config.toml
num_hidden_layers = 11
hidden_size = 256
num_attention_heads = 4
num_key_value_heads = 1
head_dim = 64
intermediate_size = 1536
vocab_size = 573
hidden_act = "gelu"
norm = "layernorm"
norm_place = "pre"
norm_eps = 1e-05
positions = "rope"
rope_theta = 10000.0
rope_fraction = 0.25
qk_norm = false
attn_scale = 0.125
bias = "none"
tie_word_embeddings = true
parallel_block = true
init = "normal"
init_std_qkv = 0.0312
init_std_o = 0.0
init_std_up = 0.0312
init_std_down = 0.0
optimizer = "muon"
learning_rate = 0.00525
beta1 = 0.9
weight_decay = 0.03
lr_head = 0.00498
warmup_steps = 200
schedule = "wsd"
decay_fraction = 0.496
decay_shape = "linear"
final_lr_fraction = 0.1
batch_tokens = 32768
max_seq_len = 1024
doc_mask = true
train_tokens = 272500000
max_steps = 8317
dataset = "wikipedia_en"
MLP neurons of a small language model. Each row is named by its layer, matrix (up: input weights; down: output weights) and neuron, and shows model dimensions 128-223. Each number is 500 + 50 x the weight over its row's rms, rounded and kept within 0 to 999. Numbers have three digits each.
After each neuron's rows, "fires before" lists the tokens most often just after its 100 highest values on Wikipedia text that the model never trained on. A number after a token or word is its count.

L2.up453:453528533463562477454403509509547511513446582585420472472526428441510547414470559471461491535490491529534491478533474466514446563503503495534424518528469508507500581519547538531519518489442479496417481500457428430472576483527424546506513512554573613535593551597524517542500464528559520487
L2.down453:534528456496527497491432441455469477512458543587532530427564451426434578449610611465459450423437448492401476481582556499456533467550540539506398499527432474472531535559569433446560394469568445572407498534531463458486490538441424580582461440561514570549355549446462555557509560547522458527
fires before: "e" 15, "n" 12, "er" 9, "t" 8, "ed" 6, "al" 5

L6.up40:594465472519538525534445476502520500569553455608459418419423482474454494496500495426536491508532483430488505492463495568557435468503411540443441479550599527562512558471493419520390522456450506599505506530492444572500500508557539413474582555534577587490451445547473576450480489469472534399
L6.down40:417376458527464524475485487425506413423456519508545530501545581546469539538553496455529469511414534561476547443478499448509404457437567472532445483433440526413526407455602531502478519575533473530462370476473581514371482438483508540493460552500514423542584507451580456512531493510406459511
fires before: "ud" 40, "," 9, " to" 4

L7.up497:555415564513461513518597513347468512505548513521469514552470460487390523516514518586510417542435480496491593436445482457542535539465516488582516517435528542583519531562471515501531435511484467558501540451565534549567457544510407493366517488523477484524482453422632493522458562479508585479
L7.down497:490509404539539539501543523506505554452355525496568504409512431534527551497498473508469559457584512477493483532482573479565559468464448491507529500456507455474441539352528511394481416513520560471508440448482409452520429583460475442494422518551520498401597490345486480514531451489519631471
fires before: "2" 11, "1" 10, "0" 10, "8" 9, "7" 8, "5" 5

L6.up18:440518385574584475447504478472449480532621535533391481498488545522554406510479475364629521501539469469544558526472545480497501552517521534533564432461527459510545460445472458544485478569510478457517537524506457459476527508547511451503517614513446576492435519538601441478500496548481470474
L6.down18:558502521484523515507487534495570537525433563483512499589486461512482452505397531530427510541536520505583424503530523488523541473551532576481440543520510602458513502564484514516476462432503441500462498521454542487460545400497458535464445473493465534539520470588464469500411588483518495494
fires before: "he" 26, "es" 13, "ion" 11, "h" 11, "y" 10, "c" 4

L7.up299:455502521446462555483581560435423447479451434573467443583405502479524522486495482595484428494502462464510409521546513619488521543544431471466397474539534498458452418503544467408463540508458528486413542515587544522535463498555457494485514468486430531483515464587497492481494494565498461455
L7.down299:516561480446560526520489526495463550454452529538449476543407450586470487453516525570560508491485452506483494659524572504372524564417541546536448416535575451491450423500550468510490440554488527473511502402468474487396475552479440551443513474532557631456550496478538517606494382454472503378
fires before: "ion" 25, "y" 8, "e" 7, "ot" 7, "ia" 6, "i" 6

L2.up166:532544455513469451524490588444586437457429546523497455354469455635480564424479419487548484429458566446532561491531495488513522509426445513455495563593557420492520442522613457537446568540566508584445419516554455513456454516439479514473527562606485470513446459525456524446503398498482604443
L2.down166:540427488562504376531530498476529543591467577494467385418474477509439470500543411465488444526480477513522457489579512516514482492530500575392426539380524535419604443582602363558486537472495479425512500395577469466459466457522519550556534546508456491534516473511489458491516430540431502467
fires before: "ud" 44, "o" 12, "os" 5

L2.up740:490502493535561491593561509360432419525475434528476458558483479468424473407519515480480508430544491575565513484507468567464558587432535477438450505537432540492486568630438537571464456456503515479463411588472511486544451435510417474457518463568534507499485514594445455575395437517561572573
L2.down740:485590445478506551455483485490554460430507568516471498507543533547540458495539573511435415672494539598493394535514441501495469493448554486502561436535472432518590509452450491424453457489427428486483436559452497545481533484536510499535479532507537555442560527508563565421593581447481530525
fires before: "ers" 46, "is" 19, "er" 8

L6.up680:484481506374453516544525579537515476486550580443545540593458441399489565570592516503498485494520511486462503547426518553457489495544446448513469502609497559502510407521492509429435533532452491478457477533510524539519489467561485433442520492442521486467432527479488559599567459494395576509
L6.down680:450493483527467507468526427414495522495443463501472500495494561513539507444399502541453514492484405562497444538515611560445510581514535520519561507413504559522512432402510495423602520492516477531520455421567614484454539445484433546608505510486482473540516502493535495382468570487495453452
fires before: "ed" 21, "ment" 15, "em" 9, "er" 7, "y" 4

L8.up1228:580467395507409606502348523497475500497450513470476565498480508489414517451459487475592541515583475549539550448463507414515461479511437475554504503584459463404432469498481536564506585609564486583589532538591535473504451522540444461559533422518536552522530548460491441511546507479585516449
L8.down1228:417440547497448530580544418517497442548497471466471537583479521520515499546422500510490522504503521566463512530515418491529544386531464514506536542454493477529520593594477492426522459427482458454609543530537498546467537538511484527437394518420472476483501466492481551456575556495474495559
fires before: "\n" 25, "ch" 14, "f" 4, "re" 4, "g" 4

L2.up1376:563496519481520566479601487598463492533481561535524574464488475496552540445511498529451522403540598525526548444451548516458496450627584498500471514485474435545480513505478512447618598520468505565456448505416511462518567447447518495538538578393460490524574488497480587470454481484549530458
L2.down1376:477541503522501473454535552399555505344469493585545562513598537539507454527558610474464435561485507540475426508564535618567491522490512474485602474550510494517518479545452502524355526515395463517524595493503483425434493522537392443435368493442493447509500516463413485514477410526550586500
fires before: "ad" 14, "am" 12, "ack" 10, "o" 9, "an" 7, "x" 6

L7.up589:518506479504505471506438542455524405507532534484532444494439533529401513470466401549511516555501488549470456536525349396497488450493484439529586538582531377450438469505538464461544471524550565584459499530417595543487451512500534492485561456438549401392484484510497499447527507422496521492
L7.down589:468457471530426527446533492521516498536439450609448505481488563490500475457507510543575515449509527562476496463529401397433515454374490497576498522502509592417481579485570484483507424516464533555441432500450479485497487387461480522456500511547511375475504506512419508442491427466524464533
fires before: "ate" 17, "ud" 11, "r" 9, "y" 7, "ory" 6

L7.up796:518433342411487529513514386544480492502474495442571488530490390419491430525442503468502484507541448547579546532397590454619527581540555502469539419500483559521490450470604573456490604543462458575518498524572586449475532535586480632503532478504530517446504454588467438550472440555462533472
L7.down796:508551480473451490463540517536500462522461505417450493505489566552530325504519500447519602513431521596465516590501482493423594450520441582481550573492539574445555469466450453506486511527576466576554518507484449513420442444491523468494616527481392437593581503521527575351490525517486575533
fires before: "er" 23, "g" 8, "ou" 6, "r" 5, "re" 5, "w" 5

L7.up1223:448441462524497481479530470449552535477456552597400495447407541593467502462499440597476510390395522588572471435450631430422516446463474528500510568496587467643494474510442453460429472542571513575564452475459621477565524458453470552475550496469529522567502484528530455492546548453539539539
L7.down1223:509499477547477524553454439505366562576452516629393527437395570596560416515510528448563530463452437543426457534521506453487555503557511530605529478461532559555443486493408409411415509544501370463548437513514549486515415444505514526565505531416519459525461538494489530524562443547507579445
fires before: "es" 19, "c" 18, "ce" 12, "ed" 12, "t" 10, "ial" 4

L6.up1237:567540414511516413498515449612507488446483518448422483450411509416523442461482465415527539466501484514437531521463538500525482513466476394519473497629564561555469489488479473479515539442571466486361531481499517529542504555523485586442567470498566455494516555423510569540416516467484440384
L6.down1237:549443481466552568571572513473518514446455535470514588538493477398590647511515476440561395490471498479549503519511507471495634346503565404503504439511463468543523497498453508519471525448565476519500594514511462454593475495462493514576476470541539459442499497577507419404527569467491421551
fires before: "ear" 34, "e" 10, "le" 7, "l" 4, "ra" 4

L6.up802:448504477522527608468548447457563471515546480432539568484410486417515480424492522463458429562450546458509455410493577553525443416630523475440467529455468534543488531534416554573520504551447579449508419465464444467465564545548513462417524474584521477454510538505565496523577442457470394476
L6.down802:457468466482585452468524490494487485489434520474516469518532465555516488594488432564467541414589486566429492500595478568520416518436544442570609488458594540423529438539469446338541527530573544523531541497492502421547502461589484515447453550478497562444538466470462481529526505413558451508
fires before: "," 26, "." 17, "s" 13, " of" 4

L8.up1518:537498522502436535522495487482450479491432510460490551490475468450364553477554502472428541519548567497490467509587472387522422511517567564505495418563489469497479388500550465480566614576489478408454470590585475471466449553473461511534454528476573500498379442549549482483512568467500526499
L8.down1518:566456486447490484489507417476571403363439582507487464484502537542553499563540463446444572456466471542498526478506519479481625560519474501537572450564540489541440449522398423401563520465576512483469501529477481555429591548496496534513477413477467478485494424409493440454481459484442532446
fires before: "ch" 16, "iv" 14, "ic" 11, "ical" 10, "ol" 7

L2.up211:495496600554546508497477510448565487526485498481490467514472491488494524432477604561533499464532500514485508599477445517475516529457457482568391471501512507451484469388471478459486534428630570478534386561495585385512536331489519488567575478562489522478614520541545555579454445500399544515
L2.down211:540511459491515506439482482499527477483524558436574520504359562480459556461566553538525466503569504486511540477474585521535618473539571457491462474481461517445530528400440441473458421490540552439479408517542518534498475458430512518490590508577384550541589532439498422513478590452396506444
fires before: "ers" 45, "er" 12, "ro" 7, "al" 6

L8.up357:508562424470490504518540477440436541476533530526490528427504514574397462403481468595432452492521499556530562391513448439518375404476441455434449495477598533425573542492559500601523477526467446586531481534518531569505502463474475518525494469511456477463469511525490483434503544449519448517
L8.down357:535446491538554534422530468505491550512568480554538467503463576491510443512487453555550432440475475576475525417468475482470471393400515427426479493567515452531525494536577500455535482538442511512555410448490507506416508369456450474474549520560384466511543506517526499475398499455487546498
fires before: "op" 18, "ud" 16, "t" 9, "art" 6, "r" 5, "e" 5

L8.up895:473473540443471454519442495484471397513437488516495569435459549521455516491478529550523453583376545534483534511427537545483500511393508505396419538459498510558437441478509534572439573522448446524511450422507470513572549545378548551479426424388482522553460401520516501502490554505572522499
L8.down895:486515567516500419584543566584543547461469558525505468541569462454526470537500544439517465525511417542593520549558443497546540450423508489550498481495482524596516521514506439471546531549492458469427503574508518503482476492437464412563416514554519518500556537491489507498520539497403588489
fires before: "ed" 30, "ion" 18, "es" 7, "or" 5

L6.up302:548557438624410348517509476461500491566544538599470465483530546515468468542524414560479505463388560442444461482528510512366529480515521550534525497553567590501523467540476396527477532548576532479489510465528516485491442518601480467483500577473497512461440568457574456460478529541520463546
L6.down302:518395402537457443486543511495436567443502452431464494516504544619485518567461575460506531493453474518456568517519572415483581452576502554402518475487534520602502502434504477482398507450482490502435474440562400440528475538494461560490455532502478538472464504482528477466480569557428455581
fires before: "e" 36, "es" 13, "ce" 10, "c" 8, "ent" 5

L8.up1230:420497467476451384518441377498491552544493532445489475554479436510542539505418468548427596506450554386469478572541493572462581400561417554506508513491511538574493482538540448561518501414430395443441514511508446535533508456567487471529529537452474569491452535487470501546449541543506482507
L8.down1230:438498461557543556511502494490499522487569483566499433455591466493521381542492531412501411503453487464485499509445471439495450491532537520545633422387573480572508430474497437488511538404442460471473566494480481510465531474472574505587408485527565582518512448530567494554418529509496487500
fires before: "ce" 30, "c" 14, "r" 14, "ver" 8, "ct" 7, "t" 5

L6.up1328:550482498454457559506579431515455509543527607470447442516484535428551482481466424537490573530562416597589533520490492447577540421490511475507472524499472441604607572527536518382547535577511589585529432536552525543454474573507506522557536408558527541488497540484529455445412493475427460453
L6.down1328:468511579465530497559505447479460422488506494532456510515533536589485403460526555523523445467425542519569584492506576442492527492450502572486515447527492493406544501450474555447473563547462511506470489459476502473467549395503528410511571505526524529525489594545469603413375458577460534466
fires before: "er" 25, "ur" 11, "it" 7, "r" 6, "all" 5, "ru" 5

L8.up934:422546521454517487518453488435483467501502459418469532513376492468513471459569502499488429466529500503471436451459495440469390419544452471478382450479501495534522547472527583517507503565472450512505507489488618458452438500497550392483522457511553558536521572513476484514548593521497486474
L8.down934:497438522529481552447551499548443527489448390580594508576489472466551515479549491436492447399467426497542543467431486480521430523510418503522507500548526574398514527506514432484420423480566517589430452416475481492515610539536565500422450482609477541452534524540545525583515468463590504499
fires before: "," 32, "." 21, "\n" 9, ")" 4, " to" 4, " |" 4

L8.up984:452477474457521494468594421455402379553487539554444462545452442496508465457514488413504487446561477531429466465486501524364521449511492502435472544506502538617484435656520508528560645447517372356428548562500541481497509546559526526491526509554513479490560547493525515475552476421557506491
L8.down984:406505564571505472539465547425516563457549561479481541539515523481452489450529466515577527488485572566561510555477448490424474571436496528439511572540430428447449473532448508591522494517521512591506593441480490511535520531474439522538569484494496416531565485555493449532568489554459460475
fires before: "e" 28, "ot" 15, "am" 6, "at" 6, "n" 6, "ear" 6

L7.up1489:508543465486453466512529497582457479632570462441506540534410493414457497515464566567527539517557542415455511526473586472467528515571451592470539576536515449447565540483500517444527520496559589515524518595611462514503520547497513503359609456528477595538503492552582485473559453460447505446
L7.down1489:521502564442577589475589611425448450443519497517483484516427458434634405495592487483548447415475441456482515581585551553490535401563447449396596516518507535479545472496445517486497393447540523486436468479519469579409486543514502490486616444386493529518547468516549571518408602423458532485
fires before: "ary" 22, "er" 14, "il" 12, "ur" 6, "em" 6, "in" 5

L6.up200:519523552490565473431439435614474479456524480441555501563535542546463458448496503448460510515547431554482507521477552488553512495523499472474437574500496495428502529503446495561470459581438472464508551489503659405568509479595566422348582496520491518555512412531360506426554516467574531487
L6.down200:525575560517503522540536514539454542460533516447506420475446518539480468490541407441439522530525366495442584466531490477562447486511472484502427443493472619521497618470493529534395490438579437492611448509477493429408561528473556524524490555507597487483455503507472459423535488450506424503
fires before: "ition" 28, "a" 10, "it" 6, "ion" 6

L2.up60:494473531414507506513449562496461472485459509465507439406449569429488556506556502556491564493512531487520456532510446497517485533482540474503434590496547459500510521525462527479515516437468540438439478555428403415535409548448503580531402456582423495605626492541567518619413461559506518523
L2.down60:511588479430519561551500471571464482554539433507472474483428550464438585411564595544438466521402446483493541476532493493513494524519405449543554489509530507462521483597450548467520468501544557484427459477491519504502585454559474519444597535471494551452465553435440432488469529438503483513
fires before: "ers" 50, "al" 9, "id" 9, "is" 7, "er" 5